Weights of a small transformer language model.
Size: 10 layers, width 256, 4 heads of 64 (1 for keys and values), MLP 1024 squared ReLU, vocabulary 2048, 8.19M parameters.
Architecture: RMSNorm before each block, normalized queries and keys.
Training: a variant of Muon for these matrices, 411M tokens, 12543 steps.
MLP neurons of a small language model. Each row is named by its layer, matrix (up: input weights) and neuron, and shows model dimensions 128-255. Each number is 128 + 24 x the weight over its row's rms, rounded and kept within 0 to 255. Numbers have three digits each.
A block is one neuron, or neurons of one layer that tend to fire together. After each block is what it responds to, as a language model described it from the Wikipedia text at the highest values.

L7.up122:149093109139165097127127169112103135149159108147117101158134110153146067110058134112129093115102088162126112096155129122151140092159100153108173110098128129141110094097110133111144134110117135143152086140093134130124118135149154160139125100120113135109165136165083123108142116117110128162106112096159082130111130149133109128124103115163093161114152134116149148135132121133112117156123
L7.up335:171138135094144082136147150107093116107134126088121133158114080188123125094119114115132158124108107132122115142101134157141114135143129109104124110090120122106180105125141162144146158101079146132123130138109144088132137096137193142147139103114106123123108096167165113167147103166129167132127107162122105140083078108138167143094153143087103091131113086110116126130115156155112135145147
L7.up379:171155121124110109111097127133118129125109129138149119148124118135099103165128127104091145126120121119124095114143113157136119112137145120071166136133151118125123141111123105155174153119094101109149092124179131132201107127146125099118143123138137113136136103151160116118144097140105139086127124114125084165107185131170104144171124123097157130130131124118151163123136116092139103123091
L7.up476:119092126107140098135112128140125106115141136182126130120149101137147136118136136152151136145076108138136107101115123120142157124118141149123159168166134145136107123129103128132174106104128146174128118107128117110110112138171141124134178128126131137124117107138132152125143095143165110098135081088101080143135132160101081140163127156134095182144139158164141149166137071109114129103125
Responds to: Determiners before noun phrases. Determiners and possessives opening a noun phrase, mostly "the", also his, their, 's, often before superlatives or first, same, own.

L6.up393:133135135076117121132154130151148118104159198141144146118102120137132148118185136162117143112120167155162092142140107144108091150118079110140124112129112143142099093166108137089135153125110107161148119110143153142120091121155143126163165150107127140084085145158119112114072117178178106138122128121159137114123101103155167173127144159166132144135097162090134108159127143097143166129097
L6.up566:126106165127125103143115143104075118145147129125153106159135130130133108130128152161083112128091106150134110091173126115108136115155131132124176125118141100132139154131108125126103118139132099100146106097134133117133146089158087122116097156124117102133123114163139137117120118106145181107097137146145122126157164093114109123128088187173119126100130132074140118166141138119110131133110
Responds to: Mid-word "al" fragment. Word-internal pieces, mostly "al" in Invalid, qualified, Real, Medal, Global, plus em, om, cr in tables and sports lists.

L7.up148:177153152128119137168118127122134169119148152128150153112152149107134116079107144118107152151162114149117100138139106094163131129136147144152125154101095144102093116153090098152137133127134136141163159113073148141106178164097124144119106154106110162089126137132145077147139101123106152107164099086118107132156175114092138085185078107102121139135083150123167127116140115131136112152145
L7.up462:131129129123136172122127150149147114171102139123147151137143119132161083150163140129125130143093122147134148103094149140138098140161080127172129163149117170120119116087136135129091140119094184104145145148120126099128142144127133111106097155103166115138107114119140146147159140125132122112140137134112118168124140169101100131141176114139101163131109141129164166168163103099112140120087
L7.up587:153149125167124126115140135100138125127111101145149131154100118137113143139130152071088122136106120142087141143100162144110166105140139134135158113140167081173184111137109088152106093118150133158160120077112135125152093115110171126107137122135081100157142101115103144090112129152154094130142122098113123136135129145098153100108090123149161174115159131129134137153108085138116155113138
L7.up719:137145137132119151139162112125152130089140105066132139140092107101140166137160134078081115126121135147119150128116130120134101111122116144149112131167142114124106135130120103118138155089096160108145111135121115136116164127110125110144091140121132140117152102146117103160129098120072106123129121115136136126169101158150101109119152133134127112090104151111147138107138110134156110102150
Responds to: Word-start "to" after verbs. The token "to" right after a verb or participle, as preposition, infinitive marker, or first piece of together, toward, total, tomorrow.

L5.up144:141139126116135154109132123141143147096154164111142145097167127102166111150112140160122119138164132084159127117140149105111119103057142185105103117121111138133152090162157116145131154113083134129152182110173131107146109108096168116105189111119145144128094112153136096130095170108115093080127136159112136146125117137145085146094152174137121142135121132119115174159106171106112138094108
L5.up286:118148095144105155117149135102127105122121167125104092136122118153123110139146169162100157105158127120108140126103115125102131136104119114127090140130102135160139144109162147141157121136133117126130151064114103126131133092143166108146118137093129140154119118126123138129115098165146151090188116143160140142146118104123163081147146139132116113112141113133124137114110139201108169130108
L5.up410:157183121146124105117152160146116119116159170123156105161143097142136134134138114121093165125109142147158125098137128109084095137102169125141133123102171148111119112114135110127164128121140179097138139098152101090121115111088115143128133143132166131150119106114116117117115099173111096111149162129143108154134142141109122076099121143135167133115166180074178133110095114100086081120146
L5.up662:123170142105139110095136129140132133152084146158112111139140138114087121117136148178113121152109133114109110142132142141077157180122116149098107174140110157128125164165165117140111100107103125079133102135120135124080145078114105135127147115134096123135111127126116134119092111131137112106106113127119132138148155111135153099092105119105168093127139126143074125110108154103126160095117
L5.up721:142160143151110100110110090148075109168147134127112086138133129131173098117075127142141171117109092077080134131117106135098109136120117122141126157163117117144128167148093145106097092160109104129139123119158120118098138129113090114099110111137186097145083106092134137109136129144097141136137126136133143131120187135135148090101114133135100143122143108138097094098142164082106103111101
L5.up729:110125129138128128127163112118112099138141130161117123135160132154150127153145146155140178152150122140124158133090170145139119131129147097113107120125118107123094117135130150177122188111150133137072166170107145115129157080145130097102118106119151139090125123149111134120099108164166114140155124102152113142112107117077122118116096138138124132138124142104118134136073140081123140115123
L5.up750:108138151124134140124150113079147102153125137137122136130131134075141150139124125124097146177129151140111137108100154140075097136131151163124136124110133101118117120152099092170163117170124141112095115160190134132123133096092164122171117125123117121125123112132128149142117106119154101098112081160119148085189106114129116114090107150139122090106125131142122152064114144121121129134105
L5.up767:150092120100156176143084176163060147103122138155133089095148066087192114137133055127093121085100140109101138186119160132131127121123111153161115131133111134067145144118144081137148163118090142132115084108148126117116104118180133108094151101139146130104090103148122126132140117146120105100102119125112111101141135122151156076120118160067129119164189160172148132127123120134136145156139
Responds to: Mid-word fragment tokens. Short fragment tokens that begin or sit inside a longer word, often in infobox fields, such as cond-em-ned, Con-fl-icts, App-s, CE-T.

L5.up124:141130142125065115105125125126147116107141114133142107092132120187138080133161139147134139163141170141127158132141116149106098147135103118104109144148140107127155140096132109125166135121093114095151136114117111137139109108153118103070120103115154133134143134127121089139157138093100125104153093110105106133157112138151146082149122109122062098063102142095109128151147086098169135094145
L5.up136:136128120138095114134126126121106157078148105157116147134125120143159124097145158147136147158169139086123134081129150129141132102107149126084180123115155116135124119141173201149152130091084117149120142105143106125135117160104154101114120122142145109169113147086163159118106088126091174124141145122132165118109114118169132089122095139072124171145135156129106120145141153092135155141099
L5.up350:158076107124120140131126146132111129107145103121123153092115135140113133132150110113145141119131121128106101132153125201113080118126159101130148118091109102121152124127098109109115091085077128089196107093122097129136115147142122124138115086135120153175133157155113161110114148115155134145159113155145074108109137113119120156126137150112126122151121142145124121103144133122089120107137
L5.up505:166125141103145135125149121157142168084151082160132144150155162105141161149141112138143103104085134123095150128177154155115076146073129121098093146150153107124080121141081130111132120121107105144121126143152137115100168140146106116147108162134081094146147125132124067103123116141129141155183088125104124139140125104146134128125088105142169081084159112109115130129123136079142162131109
L5.up549:165102120092141157141094127131145115087137101110123095154185112108103170129124121098122085127125123107133142145167132110161103120109057172119113109138109142115125115106112170112145131110062123114099163119112097116103108120091160096111141112136100121100141153106136122144139108166128154109137106100120106109088143142135156129120113128137116144097129121139106137147155132134082117111160
L5.up591:105138129100070105098095116208114122122116129136143118088160120157125120078128174095095113159133165084120131135101159139170095187151116155123079116145091127170129096090131106132118138115112151118147106114114117132117154099114113114089134106083127124133138139102133160121157133146135138097127133113127100113135122125114116129146146086090104115131114149128135157129154117149113078131150
L5.up632:134151170154133129116128127126124149093112074182159121148132129121119142136122096108088076099066129110153146078125148127117143129133125137100121098123094125141128114129114133141169121112121101103143103126125133125125141131100091148129151081125144078145105114116104097106120131148142153142144152123120145110155111119153124149055107118109135104106111084162169090138132118101127147141162
L5.up695:161139149122126130079094098120130156122099137177144150125133121119104106138123096147105127078126141094121137140103113132129121117121109097079119138152116075121121078144137136105094144093085114110109121129165067159122133107112127108129113121121114106178148168136119162094150126113099140117125116098116075126093145131129143150125114147123077153139117151156112136107150101154111136104115
Responds to: Clause-opening subject pronouns. Subject pronouns starting a new clause in biographies, mostly he/He after "where", a comma or period ("where he became"); also "had" after "who", and he- word pieces.

L6.up262:088155133050148127142127117120113138129097165146100117139123119105151093095136144135145095153114139108138109146170075114157139187132106125120114093157123129148178124104119127115122125136131106129118115071121116094119139104125161145075154136123117108104121074135152132115095164164166134139130096130145122160131170139101146158141169093124127152143141130127149154055113183138116147069135
L6.up306:073135124092118143176101159131141099098150084155130160126124131153087140091132159102153155170129113128136138186103102141118180130122142124099107127114141115111198136126088133130148110094176136161092172132120110123132156133180120143110188149124121152079151115108159136139141117077120078123135085112164124127149101148133118153140155126103119142130121122140139136144097121101157136117133
Responds to: Mid-word continuations, degree names. Word-piece tokens continuing a word begun in the previous token, strongest in academic degree phrases like bachelor, master, B.A.; also retail, birth, subjective.

L5.up142:121125151123154148103138116098134111116137125103175134156119121144114110144136113116116118148102108124128153147158128092140137159103134164165098070124149113150122109111097113183129153137110115113105110121143120151130153135121146184126087120141121084128152108148118152153142134097111151108154141099136082139144111114138083148116121095166168139125140129147169086132148115106081119094128
L5.up251:085118107120169111105168154129077121144124113106135100173124113142156161128127127143153139132128128139143132095127168111147087093108154146106107120145121077135103140096110129131095092126131101129117104132102146148093160123136121137139114085116082089133140108145136127132126155132118109125128112130135110168134145065093099139187118090151127128069153143089129087109105112133123162128157
L5.up255:103151126092141132101164115109070134133119125112188135142166142159099103128054108083145137143099158131172107124144159071134153140072105145100155142162122134141109137123109118161108137094102105097109115135157121181124161153129119115057112089103095131143132100124145117128130172102079117120131105178184100165158152092110135130154143114127118122112119142131162092134146114129091143131111
L5.up344:116096166140134139120124143139165094127110118077140122152092141174153168126146136143120162141146138145109150107134110111144091077096116110139133149093152098117113089126137162139105125152093103093108119161118148135107121120132108133119098117142177149121149105164105111149158168109128155123089152128134118135185092103130163114115117104118150157124111140149161114148142127125112115102119
L5.up536:125122140170122123120122110095107127142115165127155125130119091193137120149135132133138139121131115146080127077108143131122112150112153152104138162163124112144132096140118126143111129151082106091190117121066100157130152149139106148064096149129104120125118112134119100126109132098105138120179117133114088108136149137138083123107149169117137139137119138135091119149122139158099130121094
L5.up582:055169084169112137054094129123102141104156131115137141138133157170136105120118136129100141166129122147118148140125141095165111128110125171132098145154122122132126125124145145089087122133160144112069124145131113126112165122115080116115142136123134111149116084120132134145152160136144174165165148113170161123123129081127094119135122098120156122171133126120135147166127091106106124163146
L5.up593:118139135165134120152157148105107142093102126145165137149109161145121136157106117100167117145133135147157138157133116099176127174125171140120134151135127126149100118122156093152089079134138107091056144116139104114092152126143121124142152126141152112113148116116136148122131153161146129091135131099141131147104081147164107162127128144146133112158091185152161084142168096099109066092125
L5.up956:110126103123145120174140123107107132161107140135168142103106131147164160135144160113094083153132115081112119132148171143153138097059107108140121109145141093114167106123172130155101117149147126120139093106147115140126162117151147145101190127114108089139139103106134118136125117080137152093129113090150116106144119138134098153094129145109150140147074155196102111150102134104102125120142
Responds to: Word piece after M. The word-piece that comes right after a split-off initial M or m, such as M-ed-al, M-en, M-ar-ch, m-ater-nal, m-ight.

L5.up35:125120098155116127130126107090110130166171128155098103113105105169158143157183079154112134130146103136139158099157167135132157162155117142126139133129092135128130124128127144118136110077162112087123173133148144150084106127136160161123093126119122132108114129128082173132096168132122092102104132161127116136148092116196064111061158109132099110135170168168115093139096107143130139155122
L5.up81:123114144095082135140107091146135093158160142153132116136155107163094126143120121148126133097145125115177141150144143119120167108139143125132120132118097153133131100108141143148093117122107146121102086136140118100121096120193090136179103086157098150103130101105117110112107163141148183116152145139110104101142095125155186152104106123146154118116104119097126073141121099115116155185141
L5.up86:105123154147082120113141108146119142111153134160108095187185089138135116151119130137121159135113132132122091111123157116134167099170140126137119111148147104080159130155107077126136150118086084095130117159153133066106163138075125047102132146115131114136157110101113152105083145116175141119089124134136131119176081112083150139110116128170121113160136095132109108124080080104126084140107
L5.up384:100087103144093145108132153134120142116117115176103113076149107130116109125141116127119094142145109097128123079154105093150164133113153117094122144156091136132111113159062108107108138072165116126127122133155130120155124124144125134123132112138111117098076131073120106153114143175125101180128112117163119127121081152159091161140144112146141137129109144147113164103128141135124135092097
L5.up628:147108177114144121128143130107092118152127104151135109121169086146097120104167112093130124116126131152088153111161099121129145150117123124102176134166148139119110158139125142107136100111137122131097119159115040120133137161101106098093114139166127101128089103104129110136131174156128142102102139122130143128155129113127191135109100145130138108151150135135149100102067114096137124108122
L5.up680:110056163151109119116145129091126140130151141153111118113134144155091099117101094143125129105165094104102152145126116105142126124137109136125117162129156141112096107139113121102143139157104144121143110108150120148162102119126152142193118140167151140106140091131096086145110116148126185203141102081105125117144122118122146124101099148162173115125134120132172125146093103114117151127122
L5.up682:138141129139119105121155140130128196135145126139123094136129082127111136148110087144112112131169081145133089121148112105132099129159123149117123125139114151095113126086181146121124142101098081173129116132155101094149129133182130126123104135098107112143149158134165161083076121122125141096094120147077103158119121105124115156126084164167104114144191123138101123133148132129122115186128
L5.up980:143129129135161134079094199150100161129135139194113119149107120156148144135141124133148119097139070104100125139096150146102126122128155121167129141126085138101097146167128112135080128111120110101164103137101142118156106086150150144137126124123105138143088110166082133131136127151139104117110122099094115129130085146130092155094135126109130142150146111106152119130125092079112156204101
Responds to: Passive-voice auxiliary "was". Auxiliary "was" (sometimes were, has, is) right after a subject in Wikipedia narrative, often starting a passive: was announced, was re-signed, was dissolved.

L7.up464:113164162137109111133139128166101147135160134163118102108113120107124140107132092189131095077163154115157127135073092118064147153077146128096124122128099137114159139160132076114134080138093142087132159138115165134126122106135116148145133144157147148145115149179125119186142124139122136151126126089163161141119164087092107121120132150136145126118159107133141139143115151146122133128125
L7.up615:160109158135146099124118110111105170142087115147128100108123132109136127110199083175100103151100138136152143164089199139090119123107186141109110115128110154152111125157147130149140077102126133107121118134118114125137161145112148128099178095118141144174137112118129145178147125155051130128123132130137124068133128134164116113122090150129118118086116140176112119106149132117114134160118
L7.up791:152144090113066109133132114133140159114148175204146135073101153088141126129141105126113108118137125148131136172120146148126137102160143173136154119160161111099119154167128142136181140102097108139163097134145126153115146145134185150170180095159119124126081175137116102118138169133134074102135086110130168139130110140167140114120143144135152156140115134199094131146121134139150120139137
L7.up913:137155105129130144143143103139118140119127143138123107126075101093150130138124104135140104121097138152142121107130176116109133130097121157146163148159166118133122138096163051139128116117142112107162135117158137134085075146123104129121152125122148130134151124181137072145131124141118127097110146153122186130147090117155103090116091158106094124114182119144113149129145100132141124180114
Responds to: Mid-word fragments, especially "em". Short pieces inside a split word that the next token completes, strongest on "em" in att-em-pt(ed/s), also ad-m-itted and prep-ar-ed.

L6.up181:131143140130127120132113113131124130174136122125146101166129099104145169156139120099127089141148149111111129146095122122097170086116162132182170076161107127162114120104112109142115193135069112088112097137130106123133158088183137133169128112139169072113108139135167138140145183161148164104139138141122086144114141129158116138084108131113111142096121136129155159118137120107106122118132
L6.up461:146133110128134114107119141147127098087126135084162125151154093102143136157118160173123147164140131113149149157095118111147067144140160142149112137148119113116116064152088104165134116122138117139144124090150122128124124118137138190174118130171174129146110087104093118158152150127101164095117154111124137092108155068116129143151113120114137154168142110096155139122168103147124153142170
Responds to: Second piece after t/m. Second word-piece of a word split after an initial t or m, e.g. t|empo, t|en(ure), m|en, m|ore, t|rial, m|emorial; also stray punctuation.

L6.up327:127136128147132086134130132098121182127139110165082105161118119115106149158106171118143108133126147100128122146163158151140130142127143137108152114157118133112102117150177162101130089096097121122120116146162156127150101102125176112153110150126142145116140133099122087120132129120141133124166100080055120136100137085186153097102094138147135143133169117115133090092080120132151136153139
L6.up1007:133146127104147148107128135109142140093116144127136165137121130126113100138112155162132086138162159083116154133169124116167077139087124189070176109144119129126105146138184167155120157078102137133150116129136063133138119147145147128126137119124123108119122138080137130158110164098114154131139129080067115110154135123173133089124133132098137196128164107149122120109099125092114140138104
Responds to: Adverb or auxiliary before verb. Adverb endings and auxiliaries standing just before a main verb or participle, e.g. ne-ver married, complet-ely repealed, was also, can be.

L5.up69:133143133131104128138136159114123155160106081101117097160137137168155104097109131069120123138120153088100135117157157136164131143104099137129173114106116118117078134125127141110135085063126138139144115171140104105152137134104123153134124112132148155105122115132155080130146157073103168134121125057102111136149127097141121101112151182133156100136122104103138132090106137144139093109111
L5.up100:146097117127139146108111131153132144154163125170152134133118107140062099110141139132120123112136148106112099096160139142128130140116127098144125091155112122111099159077139145130107098124124149154162130165126135057121135089098106122139110081138130127131127137081141146115113170109143119128158115107074089123099129124144169114173136170137134129136123127165157108121120090096156102178091
L5.up321:140145125122101166103135111134136133089096159150096122099107078139083136097128115120146076105116141106115174167128171107138147116133113124086158135163134139146170109139137109099141143120041142137129096112158114134163132110126159131112114134107138087114098127115130170134112121109109147115136108106117116117131128094140125112133114104162126109133154113140134115102097127146186123113155
L5.up336:101130131138117133119129099104145126085150120069138143123123109095113102118127132083100101126123124104106141162143111109164100127137115122099149144128120168118113113169113093161105137103137100156157133156125116113134144117185113056145153116108148152146151137168146121168172148064125134110144128095101100126176146108126126133129196109081126150160146109112142123105142120120139132113096
L5.up510:106115114109126101101167188168141146099137072169116100122190167157123137120155102137125185150110156100145116103127122121122107110169137153134132125169148160144103112108108150131095146124147141126122167132102112124162177118103127126130103137146148145120130113142123129091131134137106130115120132118124070132144145103114142122115143156151159096119103124141141176102133111145141146172169
L5.up789:141127138130123133124096151131133124101140124132069159154161104155122128178114123096113151110197152071135115131115147125114123080112136155126124104105102132126160121114117127138116143137100131108172095125142146133166099113131112112141143109140111167135111148120088159141161125126131105158135095072115118115129096078150168107098148134133112150153099111117119120161148109137145102109051
L5.up793:161128121138123119138155153140137174101138139153098114132115127148135114127156149161149135146076141136172122166136134132129130109122112164134111105102085144171088096088144145131123109116172107151168103140157121066112153163128091121159136156101113173124128116145098112137148155113144111138112128105093142162131066129111132120069141167119119124136092105164136126075132150115116146077119
L5.up1014:150160059150132126135120108122106153122132111194117101130105106153175099161158166133131097116123136123111163112151129116091127125126124129151127162125100115134107116146110164085110150133093124151117139097155154128121111183102182123136124128143152158112136151100156130108101127179117129134130117064096143186125135133146159107100129114169145131175191150121173104125163115106118094113154
Responds to: Slot before main verb. Auxiliaries, adverbs and "to" placed right before an expected verb or participle, as in "can be" in passives, "designed to", "was officially", "has been".

L5.up239:098153096121158132140080118144096107142145112148139133125133120131106118114108126126115103081147115136140118107089129131093111145108149124130109116130115115150102156123119148200077110095144095139132140146129143136127155101154142118061113132122154105146183152150111137130130131151101145140134128166182114129104156128121103146166146148150119122130128133130157140146124151101124149117136
L5.up462:139140128101117131130130103164123143169130113180165142186132123138137160166163109101147096114162144134136138152125141155100086188100120139143116126142074147148142130133141132113112158104150090100126119119136117110120137121141137131127109120091103102117120158162151129097127148156143145166136128126158090121156087139122063136156118122170168128138177155072144100133132139129112147136177
L5.up713:161153127138110113118127136153105180099071127121125097089142110158121084145109103157144099161157130109110148141123138104097110153088129106126100094119095099189110095119143124167089156126115121126156144121097127131113129111146121106138108101138103104126087137129100111146138128158121096127096119138144113118120101144127124136165149151121097113123127102124129152168165132131098126143175
L5.up795:145119111142138120109171159093114113127150106125149116097099134164101114151140130140145128101127122114116099146100155117142094147113095127153119096128104092122146112124133158123089114098156128128125083125090094136153123095162126131096192106173117138117150115142128080131152177144138163083139129134134171164129110116129117146127143110114098152141136156081130124137143161108149091143114
L5.up836:124144138118118117156156130171134143116142165163088103133123123067151093162145108126139120144130137141141126122160156141162146158094102140156110146121108075139113135127125119113084115113111109151127150094147090142150114116170161123110148112069159130110138148144122093105135145113140063088128123109128094100153133181197127123116127202149163127152123140172085098149133115099087097155098
L5.up893:097137140118183155117147133168104123142095126160162185138100096119068111127138135183133127145120096138096122155124142189171144175073117152169127121116154104147111119103151141173131149147102098127165141129116087171118150135116120133139095110117132121137116111148109099131135113095126150131115103163157137112154135133076122129123133104125117125164132092125152116144122150148083141108117
L5.up903:145166082137116130080133107138136128132156094146125160098145129140152121131097157118130092082129115088118085105123096133129125154115104097120158169132119089087122162121120096135132145136122135105136108167116112142075145126138132175082188112135142136093129117125126112140083115159158107138081092130129111117096129135143143133100128136125127153145085126131092125114117126135120120074141
L5.up925:136133112115171112123151147150117164120110099131125123140113143144079114133106153149146127116082091130140103091149113084155115131138120130135130141110138136129152163166151112144082118140151100093138138121099142171102143087174117151091162128151115132122122130164124160119125116136140087146106163138153149167132173131125114178095105091154155191149135144142112158100065095122142152123162
Responds to: All- in honors and names. Capitalized All starting All-Star, All-NBA, All-Pro, AllMusic or Allied, plus of/for inside names such as University of, Association of.

L7.up505:116086110125153114086112116125121155105164141095166144160094123157161118138148144117143135154104147135134120085117096136134101074111150163128168113117133098122135090094081121167130064110148142098115121092190095170124094110120163148095125138161140145112161138155131126142135153160113129170089121120159127110163098125152140128176142154121134109115147142103118151097143106115135125134129
L7.up645:087142120135128138120145136153127120118130086127136135125158169139131148157123142148126120153092108190090140137119161109143095121113111147133116096144071101117109156106080144141138178176126147116097074099126105174112145116123138161148130152158136130091125109156125159115132166110105145088117151103164113134133130139146110135170151109071127114137164135128137096141131138136125119169136
L7.up708:179166143162085125066146154152107123108131122134112093133129113126106132142142146120124121143115123129129127123155105116139118132118162144088115115135113116083130084148177104100122151139108126171127147147149143137092161121160128119097093100139126118129117094101148119112114183118178114120122100137151112159082106076178098094140102136146139108119129130117131121130103140148126143109139
L7.up1014:161157148119158157156116124161110096142134074134143093140123117151134139126096130170117138167143123106156123110110111122124094143152158131146110144153084111184144090175165154118116080103122113112112116156143117143141160144131176136131153175171111121135121094126144126084161164138139149133116110159107104114159088073117111117169144114130142125093133138115117096128131105141099131095163
Responds to: Second piece after initial M. Word-internal second token right after a word-initial M or m, as in M-er-it, m-er-chant, M-oh-amed, m-ad-e; rarely after T or V.

L5.up164:125132116139088114118100114083142112139140133141110104170111149125147097094143117108127139113099156106133101137115150107081091163088156147104128119157093141146153109140130128139122151126158126089156091117133128169135150109169140139095093107122151137128105157146137148156110085136155135110162124100141104170131095132154100156120113151137086156143093145155141133144147163112126093123168
L5.up293:137112129139127137105086138139137148117070119138141104143155096123113125113146123115101117127137121110108137144104109117124118161157101159141146087127128125113075140153146151134121111125105086120165162081109100119139101118130152157114128063109144157120098189145119064110124080151115153121139088098116123086102117115140113131151119129123112145126157146189133144149170114155133142139112
L5.up323:095131117143096114105084121155155137105105100099127143142158117117150120144142128127122145115082121112144113153124185117094157148128144097128096108108097078101131111074111167139099158130150140133129144120127105121126139092115158098086143070140124098148120177152087138114106174167128121126117122121110112123080088135100118099162120110143127095098105175137147160133121125107109129117147
L5.up486:133106108111124127141125158097139141156191159149111104127121131128115085114130120139095137122140134151135133109105143126150136114096126137098134121188122127151110139119132113148150145068130150109141109085125140108128115109146152124148107120142164117196137114103086144102138155149126140155163184102149105151127087138062125094147137097114118126161094159153154121120153118114078135093165
L5.up516:157108116167128148109161078133083132136097168146141164090135123193109117115129123138113127147136081140149147133125150128137115144114114150138144132102106113097136086141107118143125133082136114124122071141170126118173129138136143108127130129087137104105139086145118119088095158156144130083092117139098110121152111114129132133151145109079128150137113108139105128163112114129154138137115
L5.up573:147138091168114112086141137129117153126121123123136133125143126131126131075146137151140142116114183098128176128125089138131136154150111131101146121108060105131125127140132126110141139082071121142130159122123136099146188143178170162105111089136132118131132143124126110138175044132148112096108090073161120131127147162175152159142121126142095127139097170144134139133134106128134150156139
L5.up698:116169119137091081119115140145104099179103090093120134139162126164158125131134152156139097157154121107137131122112137108106103128207154148105142125141110167095164115148105137149101114143126085110142147094115148126123160107139133132088123089128105150128142098138127108144162123127133137100107158122123108110138161079074143153131134133172137117136134126136134128144128150135079125087130
L5.up1022:119097170145099143112103150118114115133102103167106136158127128143111124112152077170143118118121145120162106116088151108117089158128174138138175131158155129113150109107105121140119114120097119118140119110142134150115112132139149174112124129158130170158098146111115103141130140146102136153144097109106177112143141166157086155106160096087115116163156184154107146154121128080079126181112
Responds to: Possessive determiners before nouns. Possessive determiners such as his, her, their, its and 's right before the possessed noun, mostly in biographies after verbs like began, completed, made (her career, his degree, his debut); sometimes the or not.

L7.up234:116132078116127119119109163149124124113153086178142091125127127132100137140126150107124124121115133132124142092158123154105118152103164158121109119141141131122105134183137112084144119098164083098117125105095123108137126107133155126142134118107098132141157117115111115164165120123098092134120150091101128148130134153141075176074109084141106178154173137142146114058144125110109133140098
L7.up568:091106147146139157090099112138097107120119128155123089135135104159102111129146180122162106109117117127147177145121153144133186108122155116111137107123123138084128083124159136091151140121071125074085141130148117152153115075162172099148148091135116098131180130102119133115107093118137095127120092163115155145117142123131152142152126123104132127139156107181123113141117109167117146091132
L7.up766:152122111194125132138109167125136140122136103176125129109107115133153115106113142163143104099141192132114115124152148125094147114110138165152164130128106172120128137171154094144106119104117138119145107155128135127148107111133145131126108115193124145126081102067143150078140144078120113134129110145129167142090107109134140143110126093120125135140118152093127090111098135190145146154079
L7.up921:093097090127148171150130104101162056137140133147145145161140112148170132122158152169166122115105163087091110144112140147130107173130130142093132107127098156131078114139118143141164111124118097103134131120121160066095106144153140135108109147149157115106091111143131131098089112144151126140116101143145105091119109147132090115095121097117163125120135105102123116140113111092166146130135
Responds to: Copula after subject. Forms of "to be" (was, is, were, became) right after a sentence's subject, usually a person, in biographies: "He was", "Bailey was named".

L6.up435:155163108112107114151118124113130140123093164112088130069068146106123166112147107135136105097118136133108127127143121146157170110159107129144139079142153130155116174098152118113124151122142105139102095125190107100119146123146143141146131157143174118102171119157128126148184162107158127160132187108152115107135155145091116110132146139120138150129105147133113133114152143189133100136118
L6.up747:121133104084124142085097144126112176142166119092121062122102150101157117096101109151089114155131157120133111103134123165128159137150169087185117126124145131115111106124136128151121135138136088154119106104178088120188128095144145139115147198144154128146114134124110142103140108144131119110101100107133079115155108118122189124128145139142087095130098148146105150149111120153093102101101
Responds to: Quantifier after divided into. Number words, articles and determiners opening a noun phrase after a preposition or verb, especially "into two/three" after divided, split or organised. Also mid-word pieces such as "ire" in entirely and "ri" in Sri.

L6.up394:096135114154101149105103151183132112118158124121130078149122111170133118168160169134114106084127132117131131110121184139161078131127141163122156111112136147125136144173134122088126136133147133137140126135133152153169143080103096150119136126152146127132113115133141132103084188095134113115134087157167149150155159132084108144150122163142127073137088133131143169131122172132104093174106
L6.up986:102155071125088145119100136126105083112126132123120114126163099117130143109126133132119119168066141155088140104138162176087091144109113117152120109133145146157125190116124134092126108093126109129119149091130135136157128115164134155144155138134118146115085109126192127065136148136113104124122109082130111141081131174096141130113149072113097151141134158138109166090138168124153089144131
Responds to: Predicate-opening function words. The first word after a subject or verb that starts the predicate, mostly "a" after received/earned (received a degree) and copular is/was.

L7.up224:136150100111104131143130085071089122095133107157129152131132127114152157140119133130176076154150127136174142069111150166166129173092123143117132107142165094110155136192154127123134128098126116135062097155105089129111098119110147119126099133185126148161132153132144097117126135093149160138133142093080122133116133157139136160113108131113095195125144160152091100105069167140162155133095
L7.up239:132145109144156109110079098129105150124141075140145144134156129132174146138152164132144131099104126091136109124146143159146140170124130101126137084135135150133123099130153151131107093134093110133100140153155106153135144163124169086066139105138119112174155148136150113108151158121129130112141089094120153139096126133131136154148142098100104170127126111106139151093100161137168127143078
L7.up943:118140093139094105105142127138143175110120144089148120122146163133150158161153108130131096141109112109137100114116164154102127159111132122095126114111109133101157166133124121125131163148140098068117086154129120104139146128118151149182133139115149122144115126106105098108144109148187093133139190110077128154162130138082169116112182163125102143130086112110151114145165152164138121134128
L7.up962:107101101085140132151145135110098125111113058157168129101120126158119119170154164150155118123120108129121167126084132178139126148102162129127165135117071177088127129129132132108159094119082147106107144185105138157110132101080146164103145156178108103152129120118109134119158129123174116100104145131097125149135131087123125124137132133102094146127119129169142145144120179094135154081133
Responds to: Verb-phrase lead-in tokens. Function words or word endings right before an upcoming main verb, mostly infinitival "to" after decides, unable, allowed; also already, eventually, has.